config.toml
n_layer = 14
d_model = 384
n_head = 4
n_kv_head = 1
head_dim = 96
d_mlp = 1536
vocab_size = 4096
activation = "gelu"
norm = "layernorm"
norm_place = "pre"
norm_eps = 1e-06
positions = "rope"
rope_base = 10000.0
rope_fraction = 1.0
qk_norm = false
attn_scale = 0.102
bias = "none"
tie_embeddings = true
parallel_block = true
init = "uniform"
init_std_qkv = 0.0278
init_std_o = 0.0345
init_std_up = 0.0398
init_std_down = 0.0398
optimizer = "muon_hyperball"
lr = 0.0113
beta1 = 0.95
weight_decay = 0.0
lr_head = 0.00794
grad_clip = 0.5
warmup_steps = 200
schedule = "wsd"
decay_fraction = 1.0
decay_shape = "linear"
final_lr_fraction = 0.0
batch_tokens = 131072
seq_len = 256
doc_mask = true
train_tokens = 464200000
steps = 3542
dataset = "wikipedia_en"
MLP neurons of a small language model. Each row is named by its layer, matrix (up: input weights; down: output weights) and neuron, and shows model dimensions 0-191. Each number is 500 + 25 x the weight over its row's rms, rounded and kept within 0 to 999. Numbers have three digits each.
After each neuron's rows, "fires on" lists the tokens most often at its 100 highest values on Wikipedia text that the model never trained on. A number after a token or word is its count.

L10.up1256:461511493499519540489488528525517544486538521515488521496522488495511490493531523524537532501514470450469477510539449494499495517458471458506452490516500508492467486484531507505529498515458528513527533445497472486527527530493543461531505510466444495525489476483499497507477519519474507465533495459501489487515498499540496464500511490487501514517447477483464526470527481486492514500500513532500510507546514490532502477460478516477512484468454477537478507553508527469489519478489509505493489497517541482482502498505468519513502505466479463522499447499487509548526498493514520511
L10.down1256:516474490506540547507491469472509499510524532489479498469536552524425493547502530489494527525503474492506511571492524493502485492514487477537487516520501479482517458497486510519460491533466486493467496497513494541503482519524527522513486519550518460494525499480481507516492485519519496511493531503483488469515497511495509514506505500509426510481465503472516510513512501508488448512465503509489492522445497538494463555513527482472495540491549464517493523499507504483474517518528488479472469514492478523493466492512479500490461543508536476498510521503538495526492493517520497487
fires on: "1" 31, " " 14, "5" 10, " same" 5, "4" 5, "0" 4

L9.up759:512472475529520483477484493511486500530471506504517515503523486474516504523476520469491516496478503471464467503475483463545518495460489432467482500527506486500474438478467516543486509507531522511516521496488493528495522494479521507470536547516464533483471498473527489466548508485528467542485513465452497512494512483496497516559519462555496493499508520484475529424496482516507515554489498481531510471507499497515513519523512490555515474453490516498516559508480479502492482517519488494477505483478494512426533518532471491532540499481531487481508474545509521517506510522528496540
L9.down759:500532508472483524469481500506506513447509508508520514523498482539507511511493490507471475463481493480537544501496542509504529495478477524565509486449512505523523536494502451481485502472506476496541501503505497514442493494491485511529511469531495513540519487481545511536467472521493526536518509515527475486513513532516527483450480561530479526502555454499542517553511493517467504490458474502513472523480489486511480502474473502499542521478500473467483536525501519531490539510528534464514423528489495501503490488475498518486449477518452485520500484494505468473513507501487509513
fires on: "," 50, "0" 5, "8" 5, "5" 5, "US" 4

L10.up1423:517495482506521490542508461504479534489500490506541518498467529521481484540505532535500528542527509525508512535487509502489439507482536453494519482515505494496504468486465474476511474476507476489529530505477497487534503480534490503466549457492449474506485470523506551480523467474477494496487459461493507489484503508482528484511540522486501511495526486507529490481477476504449505513529516489538498521463498506502480499539523492481469472460515460522462501518508489477518553494488552483490470500526476514486468520472513534500545534462526488489469508489533489494527505464547550512
L10.down1423:458494564503539539490501493502509467503496511543495426519509503507491458447522498493522515508473503483529494511496482509481516496476516490475462516498468528503466497494476526499464564531506519532507468500482503494488513459454495473538490493493484525543525523529526465485518526539521479494484509531511494466492487493496490510467494459510517504465545506497465549499440505494488513476501504494472484484550472497508453521467454499512486445501478518486534527494578500470483439546490500518524506448526542512499526485494500481496508520524484543511503525494488504510506462524469471478
fires on: " |" 30, ";" 10, " on" 10, ":" 8, " March" 4

L9.up68:523522552465522504519493473475496506517532476492528481532515522533470454497490479524512480495532472493523480477494523480517521516500499524510500514460535518491495520477435508485499476508499522437502512422484501537534491502503513492469494479506517521529532534493530529482545508511488519485443445502501497493508471497505499464531531528471493537518483498474485519475493511497541541528500484516530480494535472522500537483479520441510490450505464458458532471473519470472533493493464465508498488521551509529512479516495462471493518539502515486488540480517535521512522443448492516506
L9.down68:500489451557522460465495499516506456506498536483524519446515488515509513540507490479519478532490493526487460545514506476487454474497509503467538485532542465531502526494457454496522481555517485478465491537486510477462496508497473514478524511490506509519500486480499494503477465496495483486525513516522528530462513472524520491505483473533487497493478523504478507517531512523488507517474475522479484477469505496483472508500478502497528524509528474503497459474520484537520487457527542501501464475525508504520487538490473503480505467493474495529476540507452532513468553510503475488
fires on: " the" 50, " a" 9, "," 9, " such" 5

L4.up299:488497473524468542463503508496493493492494501499484516477484524483509498494508488507499503540532507521479519455542504455518477518513507458526499497514458478497480506524497527493531519466498497512495461514500487480464526516558506516490469490569464514470472495532522466514500490468521456496461474514521487526501499455452487515502519501498503397483501462496462506524503511521538494477500527571490541497517525511486499501471505479517548522499478572481551464529488466514531529519538491496479516501460490520525515467499474506482533474484493522502492478540521502487472491470495479452
L4.down299:511494482494542495523507499487480483522526474496473515518505514519518508533497515518498506451489513461496461518483484512491501479488477502488511498483524484474487525496509460471455479483493482452492495490469493487517527493442498477508537509489541506518548497484511540514533500486497537498503515477525513427478502511522511518480498470509511567523498496523511526478505477478499511527503466462531483480483461517509492506500476535470477487502472465524517499484493509503454484481505517525521528515526488507489474498538523482498499563463506483475514529457504516507523505530492501495
fires on: "," 21, "t" 7, " of" 7, "ier" 6, " called" 6, " time" 6

L10.up565:469490515475519530512456465481500523498518496493453541539461513503512486509463554537487482487539482473490550523479542477495522527515537454530504467472501494527481491462481534523511491489518546445499510544501506484486497499493513511504490492546521472480514496471504478507496486490466483529487491489498541488520485518514515524561524502469510531484484509489524468507508470498499521480523471513525491487478463504506514487502484503462501504488484483486519544571532528474543506541524477474502511460542537491548510463498483493500558491495525522500511489489535504512525523511494485457
L10.down565:521490476527537480501515488470495476528460466506496526473546523506476508504486457463476529495476526512521517527546459481525515513495528491469534535532474527503505527485532469499520542510504508531464495488507480528486491511518520498484486498471513546542477493536481556524533513531511471477493520491523547526520524492490484489497459453517487478459484555463489514534483495508495525505497549501481517526519484449466506528487522540520490485480494534523483466495510471497517522483493509542481515493458499526524515476477475512493446507489509526511505517473470482548474458485508518519
fires on: " a" 23, " A" 16, "." 6, " small" 5, "a" 4, " Bill" 4

L4.up171:512528507473520530533507506481474486518484517501501490479473436537516470528521503503506499493536468519500500534540446506497471498475538528447509547495516564497490541511481499458447485488535464478497500473443455519527494520551500524480509499525480510485508506500468519434540526484516492482510513470483484476460509470519560536492509516516518492498509536472513515557498487474478485467507448496493536470505499512487500470511550466510506479490474474517486496495494535516496489507514548505515463476531454476536488530454480490490513504473530474550495505480508504499513510503523501457
L4.down171:488506531510544526471527467491498485492530441493500478507541521514498524486490479544515551479480519501505520481486490523517528505539489468512478493460488507501490516505530475511526486463473510569495503487520464517538488500529520509486480467547558493534514447527515484522541469525515520486458502526516547506514442508481512494482468478557513492505504465490424548471523504528501555459500516523490469456490518470490482517511453497469511501531473525487496453527538488480493532484462450504500510480483523454480508492523509524466505539509463495520480478493498511494498479510481508468
fires on: "ing" 18, ":" 13, "-" 10, " on" 9, " about" 6

L9.up1174:490503505453543504501506488494478497503449483480491489487500493522545519514478503501515512491527448476469520540526459527490477522509506500504478442535511502499473457501488485482492500546520502499497483490513513461496495484518517518470482475538528546528523495500448493502481470475493477558529480480520471528491535494487477507547478500468476511522500505534501501531516544466506462454496494515498512534514469512479482488487541462466495487562525512485513483510498499497539495462475534512490498486528485524536566487496516515483495505524557509545485486476518455456515521512524536524
L9.down1174:510454551521447493491497498520511491518505537520505491523527503522473515474541485498518489516495520504517510424477522456522539505481480495534468512478528472525512489460499505516530492467468500492495477489484464527465482525506501509478526526490498501520486509514548519520492520461510479467546437534484524485521453507506567486488478487490484537519511490463485523473527496530466520465493467487483496517498531498527497487482431496470505510485494432494508514492545451514475489537535456494481525521486504489488432513474517500498496524496471501472522480496480503489520534489492469495
fires on: " and" 19, " of" 12, " from" 9, " at" 6, "\n" 5, "," 5

L9.up1190:530521496505506471508467483490485482492508430503468505523550539474485482522547515509494515507506492467516507454502514522522519507554485536539478501488531563491517508473526478514514469491524520484494497488495456538476459509536511498513485449503456505485491521502523517503525540529459472502529517480487478525488524453486525520539569477489513492473459486519503514485517492525482512519496452498513526505541465477486502494490480483534477487467474494477529523498509514537451501516532529488539512514457503468512534534488513528490497481498509462504476514506499500489491503456462466533
L9.down1190:522485486506513519480496525556478527480506466504514508505504534542515517480475481528458457460510541533480481522529449536448486455517497477527489498526514475479529483480508489480521519459496485499490498484510514491491513485515529481500499512525483469471493497483464499514499492436497484459479453510484512526470469543506505508454464490505502472519526497534551458484463480462543490501494521470518471519538519494450497489501491486491468482522453495482493491565451516475520532491504475521518492518520510498490514460475475500521477536504462537486516494484424504514527500485505517499
fires on: " p" 32, " to" 8, " foc" 6, " the" 6, "==" 5, " equ" 4

L9.up49:482490509556487509474512493487495477507503546464530505526517480529489499503528520490461476470465533519507499545497510511514449496484483510513536447464457524484487468502485479521518506543529498523482467487474504518485484526521520472531514509547463565494506492466489479481468484496496515517526503460492496515489522532512518498467503489490473513527545492513476470517489491481531511534518514488535517521498524480544548513493494475523493503519478478527509507499512527530513493550482499516497526486482419520465522513514503491510541497476519476517504486512501533545507501481517508474
L9.down49:454487494521499440493530508504478535548461465510484493494505544545480488488476492497493503503531455492456501452518483503497540501543536492479475523535540480540526484508501515520537462524516456481519469459492495482503469542508464525462453507522477495502514482509543485491517527495481478472493475519492493495476500506474496537519469478546540500491482482525483513522477503495501495425497477483491492488498471518532472519528518506516513498478474481489444501518504483479527498497512502516512531520517480470554491512507453502471485461474460512491499468466501483535529537502476519539
fires on: " a" 40, " him" 6, " announced" 5, "ed" 5

L9.up64:492513524508468535486476490503534541483517470472546481465499527502494511499463540506494485499502531507448486530477515488496511481462460470539492499499495458495512500485531477505512517514455478502518500498449491545489447513519497505513553556512463505518482516438454451508514467520468464505507475459517479530503510491492520506510537484470529521492503521502516490464495527488533521512552502539473535491470544489498527487490488520482516517470524507531494505532471504522522486496503547557497519504469490496498479545508519445541493486494491537507549512478522510459494514547505533496
L9.down64:527503496565533494465460509482492522530460461536505509440490492502515535498478494492466508514478486517493522513499497481483475415471489534507510505476516467504475496508478501484514498477469450505462550507506503512513484514520532544534490487534493482557524449431495447488457502478450515501491474509530542558517521489474456497501516465480495484530493514490497509489527505511510525477521501492488505473475503516465507488509494528489493491438499488525487544517479517502468470443431494511488513488512521502459517497477485491529458497498496513506470485520483527490469505515511485530
fires on: " |" 33, ":" 11, "ist" 11, "-" 8

L9.up966:517484473537488490524500470515499546460487536532495492570499511491525495522521518514459517504491452506527514484523467473518492501490488522482512552543533499494532483524524492510456461500489553516519538509500518524461487529516489494458514510538518502509497483487501506481506515472456445522491558524521495477471504503472494476536498476482507490523494477531504496522503503487504485516471472458500476483485487498499526536527481498524505534451520504483512520514472494551510472522514491474516498501482467524490516480505541466515536522487538490501496514519541479490486514475521479480
L9.down966:462499489473507487526537494460483468562508493462512501466506498458488484482485444522533495485523548475495471520514516499493564506519507495539462474442469469491461512485487514524522528482489484497525516512508496487540525512502536479541480502462540502449475497503470480543475512524519522466498459501463513491507459504539526526499502528541492520466513495499510519455473501529505502479527521500500489532533523510532499489488463498473458502520471501524438479487521534454486558497480472543536478477506530487491488491483494519513483503511486501453496494506478498482482464521527519524
fires on: " p" 21, " P" 15, "==" 11, " K" 5, "-" 4, " H" 4

L10.up1212:497514479499498553520491502479541477469538519557476514486485523520508471512523469503534494503510491489501483502490531516484558467508470456479511519468475454498494523477498485497464458486511506465461485491486496481536491506481494501486495514504521552508489482500518459478528521505455509517507545506491536501471457507465520535516495509525480458527527530481511536513469461489517510524481511510490479480495493506478512520558420503519518506477475541499511478464492557519475515519485523547524473452518492504510469492493497542485527489532527503473480508539466496549494491464501488453
L10.down1212:525496500497487478508564461485476492472477502480529504475523510519487506502521568509525551509538507555507485449485513529555521467496501498510516472499491492550547504485547510505480490508553495486502465468491503495494507525502488531455463511523477505493519523479458514524511493502483519442505451516512484546462498479500477480493505470531541491539485506471476457466470536480496467525511484500488494536486494501523468511497511494509514487486514509516492487575508531472525503463518463510557506500510463492496509521529497556528538484488480514491517509484552512497510476500486522528
fires on: "," 62, " and" 6, " r" 6, " a" 6

L9.up194:528498494516548519471517483468560535470479514505483527501517518526530538529470511524473498499470455502488518480509497520516468512466459475492480520495511430532506501488469458523504510511530493497465451490499514512554513492488455490494472494516484518515521521505473515527490481462507497455482518503451504469501530522488545529476442507505520496525482491474496521525531491449517462488521499524487493514474479523514537526520510477501505468473501495480518527534463505523498475492563500539526483512496533513505517489493482473479509488488515503523506467468503509486501502488503494486
L9.down194:505493478496534464525479463519507498524508530462518483492511497439509490484527508512464520509482482513502500526491487560504497533529510546483491496474457508452496490491479539502512502504488496497530446489509517504492504536469502482488539475512493493508493472512517544528532514505507477537533501495536543534514516485518489512495542465488513517496494496494537519499406496563527495466519525468465518525549544514496495547452499479502457528501490522479496481451477461485511498513480524507462472495494498484497501460519495498529466498503505509514524518537479466508526487512490511545
fires on: " a" 47, "er" 12, " A" 8, " inter" 5, "Pl" 5

L10.up540:538466484522523545486541453530463501515488502484505534482483484522545521477534521492485529498499496550465501487475530469514535518507475496495468489493474463531489543482499470498492502470519466491489494506549445434493510561490475489493472479507455500492543487517452511478489488511512505531530513471506496468517501467505496541532524495477511510500543474473522477536536511474466465484494509540519505503526511526512538472496499490515533518462485503478475499527486542457511514540510511515452516496490499513531507517514485468475537525512520504521505473457499508512501537504445515553
L10.down540:514455531501533457482499505527546501540468448480493498527541550520488498522445504490499463480469494498507472437531489528464460475477497515511485479522541532486512517509500554488512454492490514513539470514482534501502528447482493521536521567528541511526471493477515539540477502496523533496503525548502521528526501503494531449501508531500416496569502462534484522486480464517470473501526479498502484483480483489474510520503447517457468510522524508516485496486500490513506520531491515526560477520468494472546470506451533549512456486479501490515518488490471471473484486556493488455
fires on: " at" 28, "," 14, " to" 11

L9.up39:486486516489520487475503499496501505482482466515496520520489472486445481547516512482547509517492466505493506520495472564475505512507527468500493453522512512510535504503504528523522495487483503529508497466485479523507463486488491488491507501510479439513538548521477481512532522508465485519527524450506474497475522559510535526512471479470503512494449521454473481505556517513477515526502513464485556500519507542510494485488501474472501513482469500541491496493496491493489504471496502521502468503474498501506513479442501495501495510457505467527539515517491501520466535530496465484
L9.down39:496514518515539570540538528510528489516524495492491467473507546548511524456503511486509518507506491470514548503564504469515504480518468522521501528523499529470460531525475494490492502504522480489443482494488486508493505540457512491522480506477529489513512520459505483492475511491480502475534526530470529536473512505472511491460524501482523534478532493523471527495491479509490515512510492473477487533474493440535540501478501500464506499516517479521501494543470492519509505518517494514498490434515485472482448515526559482507504496468546481517491490510533557502502494519496507539
fires on: " " 31, " from" 18, "9" 8, "1" 8, " April" 4

L10.up668:519518492463491499508498508440540522486538472542487471511510485513476525519522497483499504527508467532478498508498471514507518520498474492539500503541488477476527493489523487519496458484530521479469548521504499505475504479546522561492477539531523482513462450545481438485493493461483455537489518497482474485504514490502475535495501534514501487505490527511454487496520505485491542551478506500489503487492498471506491499527487518545531551522502543498509537507489477481529501461500530516506483500506493489488466487492536486535499486493537451535484492495514508494522487479513472472
L10.down668:515488500537510475464458482488452495472498506474506516541516489492502478462505533512524461466508491475501516497469492493503509483491498487444488523507473481454530496501546515479491520512474505500503471394457476498500488495492482477466485480470492534529466514496459535577485509525491492496491501493462540485524469507481521499496498492515509510469504480479525494525480497492480509471504487517514533473477555516524474513489527503466484488510489504522457523503463529489545476520526519516489504515483504524522522497511510468469442483506441547486540509503487503518453495528521477501
fires on: " A" 41, " In" 12, " I" 6

L4.up370:423541502505547464509492471489456466491492477516493523510524534546496485478480510486462495509503513520523463487550474553451501521472497514529493522552476495468508507574461504503506509486517478464495508535537517492493456477471534452479478449470472486509498515526533489488492475481509453483540544489526461484503468466541521498521501515503494489465534480477488485516490531507518509522423471486511532514499454475516488525490512478519508507497473524513490511519455496471530550524454516533518500454519485503478508539501510516481533522516517511481513473519510537493492519526513489499
L4.down370:493533477516497483486448480478506507519494500475557504474505485470510484527533495513532488507512507505499525514488481450482486482505528452493506513425526508513496503487485496513491469529421488539545493452479472522497532475507470541514510530491499528470466481492508484507538512456496504491501467478497539513486506504513445489486471489525527540512506475543477496503462492531450483479501486475478458444502518553502464441530516556500508495508516488489501571495490513550475455509546499524494523488500482512459496463457485475466457489517458497498508516513481506497506508461502529522
fires on: "t" 18, "on" 9, "n" 7, "l" 6, "f" 6, "ft" 5

L10.up762:544520511478522491522539484484502496493523518480497477469527525504508528474487504493542488495530509469533537490511529518500503514492550525527502510483503529553477494512493510513559474474477514473496500452489504492471472495529500522510466493533519467497524492447504491541470533501461485508468495569501498492490484554513480482523512520481521497495477473454460493523536513510515478457517496485512533484471517525467493558478503488469521514533471501514530481517451497512561502483511494512500483490510472550531532522462493529477468473494501515503531504516515535459470502490519485488
L10.down762:478484455570549488496509445535496482461463492467550492434466481500555505539519519477480463489509517531488494501488500525503524521513490501490535481507487493508533495489507506518461436473504488524476497492490475485507510478470494480508548500483477546506479497519488504483520510442535469484547459488518540518508492479525518474494496494484526517499513520540471518490523455479501476513506531516512516463491459504497469475488484502499516512470546475487482517513494540511517520476585488493471508508526544478483479491500493444488498511462484486472523529513483460485512499492492440539
fires on: " of" 38, " by" 17, " in" 10, "," 7, " as" 7, " between" 6

L4.up502:493479532483535473513469524487481479491441510527486528509528516527556519474485533515512498484506477507485509456505533504501505498469469515530491484507524491497517538479485513491473502485498492487506478469518497458451477476490475475504539478468469507502529491482500470478479516497454517499549513512544535494440496495510504504492524511510494495500498488485481507542482520468488497520530531515461489466458497465506477453494483479487514516461501554546505511544521501492506464529498476508510472528514535541488477489495528508525520480527510512525497479511570491487494549480530515459
L4.down502:486480490528517542520537454525547522483518551509511470486474505489489525510515546475480487517531514496510494457527481486521535514509486485480489539503489516514515464486515475473464470543561488494514544450488537542486476470493526515494488433528501520425463437479501517507510479480530535497540517527485461525484522523478513449533488475498456494523482516484510443486516476531528501497453478477507509519510469519526515512520490474506501504512504456465497472502520494496471471465504501500557523530480483466467490527475489523491511490469486493489509473519497520554505502477467501500
fires on: "our" 16, "om" 12, " to" 9, "ur" 9, "one" 6

L9.up454:498487500521468496501469513513515479469478536476502483500520497501519478483525496497526526492505452492507523523532471474517520498484503495515514545517487497506512501544475535473510513481492513510476481480492502494505535505529517531508504571547517508550523480522499484494465477485457479546495515489496539538459504506496525527503539504508470494515496505487471441499474482474489490498501482530444538492559482479467527491480516455501441500476520525491513554515509520507496538519543493483461459501485564559538509484434518459490493511456474502493544485517499522473499499474489520496
L9.down454:519503504448537495506541487464479461555521504487499500497492498496490502504513504528484467487503470509506470492496530452507509525513476541467501495486521515478496502470484477539501457547462508509521533490487505512477445499498533469457494439464473485471486505499524501537535520495529528497516518497485443474546461519523476483535458478478503457503504539499497544497534506539524521495528472470531472530456498496480524531542493548505512474510491483532496455483491497499468492473508542490480529492501478503483517517511511482500542492511495470489481500458506514514492474513517530534
fires on: "," 42, " of" 14, " " 11, " in" 10, "aus" 4

L9.up1390:537523502495530489528511467493540539524529494482475522497520484505521466495497511462492511535457474467524455513522536484532463513441487520496465507534487513465488514530529564519481482494513539524495463491477502516509490491508523511517482529535492495551464509501487468514517482521472508531466515478535540517473472522497487516506527509477470450529458499553490519497483495535530524542501466508469511503518512469500510493537490493530488493494444522530521500498485501488515494490513503510481501549536497538528475472501491556496496488477459533510463482481518505480508496488497443479
L9.down1390:514496514497456520494477492506455458443508517498509496545513501489511542481491481556507529515534494509494520532473468513485514497494505518485534484459525457508495497487461509418539500508494477505501520484512501476542537484495440469463517472439526480479513479483468509460500479496473492531489541472456498455513524486531516488510489469540551529495542482462478518519479484498464521512531505504494490479480497530489510526502554518499532505470479502473484509523531523455544511494510480475511488456507499488508519515514530423537509460502500475499534465517476480517480527520475512525
fires on: " Y" 15, " K" 13, " on" 13, "-" 9, " A" 9, " T" 6

L9.up1287:490522509487512548522533484472475498503522479498450533479479498501518470508500473510532520477523493480545537507434491485522511491522500539525457491493497504487503496497487486532476472436506488483500531501535486493501541490506512544499478535490504499519501532528462451495490534498458486523516511495462534516548495479504509504463513509487531520493470514516518516495515480501557518536480438535493514509543504507475494503581497469477464498480455465474525496545516552513486483536499482486520504520525463515522471510474516451483535541515513478496484476482473506547509484516489498514
L9.down1287:528564454520526487497489477494495540481476538535559473491537513485476469485516495472496464494488508516455493504485505525474489537466522452479525589501499525498495482526516509510536552516510488535471460477476502486467492544540473509472473537514514548496506511481527531511527491534517480484513504517501504460480501505507531500508562531546473496523517480486503497490529501527486551453512531497499470499472494516519499483442510511466510525495552455455468510511491473524516523484504530487510493473485568517465488517513500471464446504510488488492477516498527441529502485516519484487
fires on: " a" 25, "," 12, " the" 10, " of" 8, " ret" 5, ")," 5

L10.up1025:528503470497517481506476535532469466490501501463480534515486495533498481480480513521484455465518499482498490490473494478541495500490495490494478541461488458494558482481473506449458486493514518486484533507556513492496496450486493521495522513511500516474501523479481534487556478499460543542512486490490503483496520485499456536522501495516503490480505495528501497497482467445511521498494480515491496499512498500501528537524539511510515517449491500494494524475479523482490499534490494526502514528519507465488531472511478500475515522486519511514501511529522484566459506469523490484
L10.down1025:506481489536481520457534509490456476522478511540542468444487533489483506499525525520505460524469542495566504488491471523492464500488496503509530459501512511520512447495528507574493508452507470453488529496464509513511496540514508503512482539524496480477489492471492478492483471521517527489504508485545497549475513502500480507493509493508501542541567512507490474524464530537505504487508480530546458518470512511509512464469453542486522544523513477498513486512482491528524472481501535489511488506477512504485506513497477521537521502536490433524507487516538510484483490518488460504
fires on: "," 90

L4.up464:519471463486491472526503498485450523489484473489524509532546557549481522506498495501531493497527513478502486552503487492486477463533486500501515497462461520515497479476507559563541466499537512513491478517538518501489527500477495487523499462522509497551517518499504438511501469517511505518450536517547467460488491501533511457503469491520505515525502513505521474543510511466494498492518486486475496512500492488526513527485561487503533523459473487486514521532463491502458512490524520471539502496470498525479484504506502484482482520534488511516521498541487480514522468517500496525
L4.down464:504528535538498516529502481476508471494515516480506540530493426516489508497549502507473557531486497468454473511491457540478519503526511493484493522528537480537486524522460515505510470534469516513531477481536488508521483509534515527505532480490521478509540453510545491454512518470508513475530483442498593529484480486493502538525544543523529483515521481500488519456499494512501473484494491520472524523491480503512473465525474511500521511488508466504468490502473485494445523463469500466522478520492500482417532475498494471497485530487457522507488523485456505509509519452508495511
fires on: "l" 24, "n" 9, "k" 7, "t" 6, " or" 5

L4.up1394:456555475543537500480483530529486494498537494470499496446504470516503542522486486487509510546494467508510554507516526524469517493467505465482531528487479540510483494516500487512522497515469501536459474510500532498486478508490524485484495540498490532491476485502509482485452509532494453512487494496530475501488490446502472470531554458464503525492492474500490533491477508541496504518473533551485489508530504536499524504561512510490488522515523509511526545522498500486529478489501540550486516473486520503479501502493480501498488552487509506496488497503505477501502489483500545485
L4.down1394:525464495484475482523557474487492501518467541531476435496488506494502466504561527497519427460497502504478478484495499493509481516554502517480445437498519471512511487507517464525508484472477490524500503501496483495502496500494469474528530483519529494503512502484483469545527504482523500514513514504480528501504478557474517504518451540485503471484437511496519460509499504465492491468567498454497551513489506505498474498458442514513514485471440491482530478480507510500490548563515457450511498526539458476541506492512516476487487468495507496491499497516485481460515507533491480509
fires on: " and" 37, " of" 9, "-" 8, ":" 6, "ame" 5

L4.up539:506499558498504457502485499452488517498487491522462526485512471497500475552478461510467500483523497517502511502492470483495519533497498475526526502531559486473479501545534518528528550484548504495523494506582471471487486493544466536512480493520491468499535503490509505515542460487543532507515502498496522520493499484514521480505484490527490492522522440503517513485524509497501516506500476562489537484469507559523468526495517506456508476530595496487446459494460496464490493500477497537480490495546506527496504520503527496496474502497477490495494513485504442478494500505514527470
L4.down539:513544462459495474467459547524522522503481455499480487522492518479506512482519540470528490494503528500476478473510485469501516490485496500506479479463504476510483511439494468464460491497492431503496491467514532474538479511520515491513517490434462492520505511549452494495473497485462503524469517457522492465475563509526502541499481521442567464496500500490529474481487527503526472500523476497492480510502508488513490518523501458519499497493528499488477495523482507485529530544474498537476530524497507484529490472516490495513518540524443519508472488465522495508524494491541447504
fires on: " |" 17, "it" 13, "op" 9, "out" 7, "j" 6

L9.up882:550527487467533496514465519504469540488520488518488509516488512450480474516518520499520487501522447487506496521474517451484506460536515506469483495488522491500522466521497537489517476491507536546454505477516519510477480528507525511464526510519514500519518537493464498489478457487506504489512534493485466544501487513506527503501522483451551559509446449532474527513479519521489504512549472472530512462510524488469514490500537468515503498490505524496507492498541490466500519490509485497523476519489484562555484491509523453508513533498510492508466526504537521544516528539440450522
L9.down882:477480521530468474506483493467498496499491485504474519515508464527507504538505489489499500512530499533507523528511492482500501522508480532513475498489539485545533492495512462472481511530557490503499484507481481535524517478502508489510469479513506494490495513501496498456514524523488455553520516476487538487509520493508441470503469488494455480483506497497483442493511480502520469497463512538503460511485450483473501482523506512486529493481495510571463512480522494502522514507511475507485497511533523506523494558486459550494481508477536507506534498507451467509486472463559503476
fires on: " A" 55, "," 9, "h" 6, "A" 5, "a" 4, "1" 4

L10.up1342:519520469515457488478478470475510527513479495517500450421500473513492474461491514491493486504502505539527489492495485497506510481485504449534477500492515460522491519494538498515500524480501453482492528479499519532487480502491505519483472531518526507501499469499499485514498475499478491533485479492446483513495496556542488508469538444466516471511481530527489526504519517494495493508513507493489509520499528521498525494468465484471513488519508538465532495549461523525513502470472531524497505519501489545504478536460504481548502502484487497488510484496539566476512538482489497528
L10.down1342:518494533527492554451485489568485484503493503504568497496501514462548490522480519517489464479463491506474493493481502497524455501463467472499512481500491534495524546516489477520476466540490497544493463486473515474524491541534521452575456507495499519474494494476475469498548509507498512516525479543504506500493532503463501509520486522502530512550507529503483539500523499513414564467485490502529488545498494528538487490503528537546530486479534469547463527500499498518485459518481512517546507530503517475504512470495492492492502501463480527506493503484500483540458475499535501450
fires on: " |" 46, ":" 14, " R" 7, "7" 5, "|" 5, " –" 4

L9.up1020:524497504503564476508485509467561500480479454532506501472461488534542531522550504537507497518519485548491474517508483501542494468516485493513536447484526492532497498462468494474462514523510487479453514450522513507507480511474484478493446514524524544444511500464514451521471491500492460507525483459487471487533501480512516512517522546480526470563541488476454482484520498508496520515536498485486500517485514484510530469516503470488501489494515460511503481485498480508511517512505515506514533494429516508499458489500513497433522502469498497473503525472524497468548513521478547501
L9.down1020:474502521518520512491484495521507527565515468457501490472505500438486505468535509485495488462457516494498471524522511488513506490483470469497546478497471542484507518518489507561495522545493513525487495533499475481504504533503574509509558465478498480517503467531471493498483504531548512520523484546508480514507516483476484512524490502529473507496499536524483522554505499566516507466465492496510502502470500499493459516456502501526485486494511544451538509486489510502488504538555489490500484523564479503444502487525490484544464517501540532522447540492544497507476492475461456483
fires on: "," 42, ";" 6, "During" 6, "After" 5, " After" 5, " To" 4

L9.up935:475493461474555513539512484507568489525484467539484559464510513478548506525507501468530500532477480515505501492455506485494529515532472491497461522486509491503488494472520466540518522495522499493531512519532527530501483496491505496459455564544539536462488537483495461520499462484527486532487537477533463503512456512510505523491510500535483509530514477499496513496517493501498529513529478502516529505495477525526522457528523490475494466489515498488518485469469478458480511516492471465508471507499533525508511488520464547509480547472466524499529491547483504518487453492498512501
L9.down935:497486496549515475490516526419458534481519520457513487523489507477483462481483520511473500461508508494529461521519514470486461504522521490506519487536499502544481504504498518527449493493480528470518470501478487491494466515511502474504547419491485487488490483532508530528476499481505495481473492511512529457534515547460468484522485524472470530527527490479508530523486495510551527514487489490494500514459534454466459527524506444521457503520495508473453502504532530502486514520549481467469518479520458494509485540476497473529504447467530532479503512466490461529552552500460496505
fires on: "," 21, " " 16, " F" 13, " J" 12, " qual" 4, ";" 4

L10.up162:542519502487475530510474515485543487417520495495494518464491495468530499531521491473511493496466486504521521468495496514501480458492489464523510503512456500441491458482503480535513509510511477516516497515481500508474487518512493549502525499490508544464468519491499449545518511477479464521475471475462502540504523522525522491483544469460506533555511509467477471521523495469485533489515481502467514472480532489514490470474488503543496519482477520499523524488504492510464493517537506490525545469494556524490475505541515462524507494500501512453472520510525532452516491533501515541
L10.down162:506506487482526509490546509490461505504489505518521494503500479469490508507485497563490497482519527483481511492475457494493505548511494527467509494465525503549469496500519463499470515471499477522477512466513491501548518501525530486507525507485505516539564469519459495461513462495454493511534485495501551510485534486486490491502537523498560471448550540538446512518527484470523535494458480553540521510510480490498491531553516466503467508490530495505543466496493520509486507488484503486474423513506473475504506474447485523516465484496490474550493484515499500542484494522490509456
fires on: " L" 19, " |" 14, "-" 12, " M" 11, " Ke" 10, ":" 8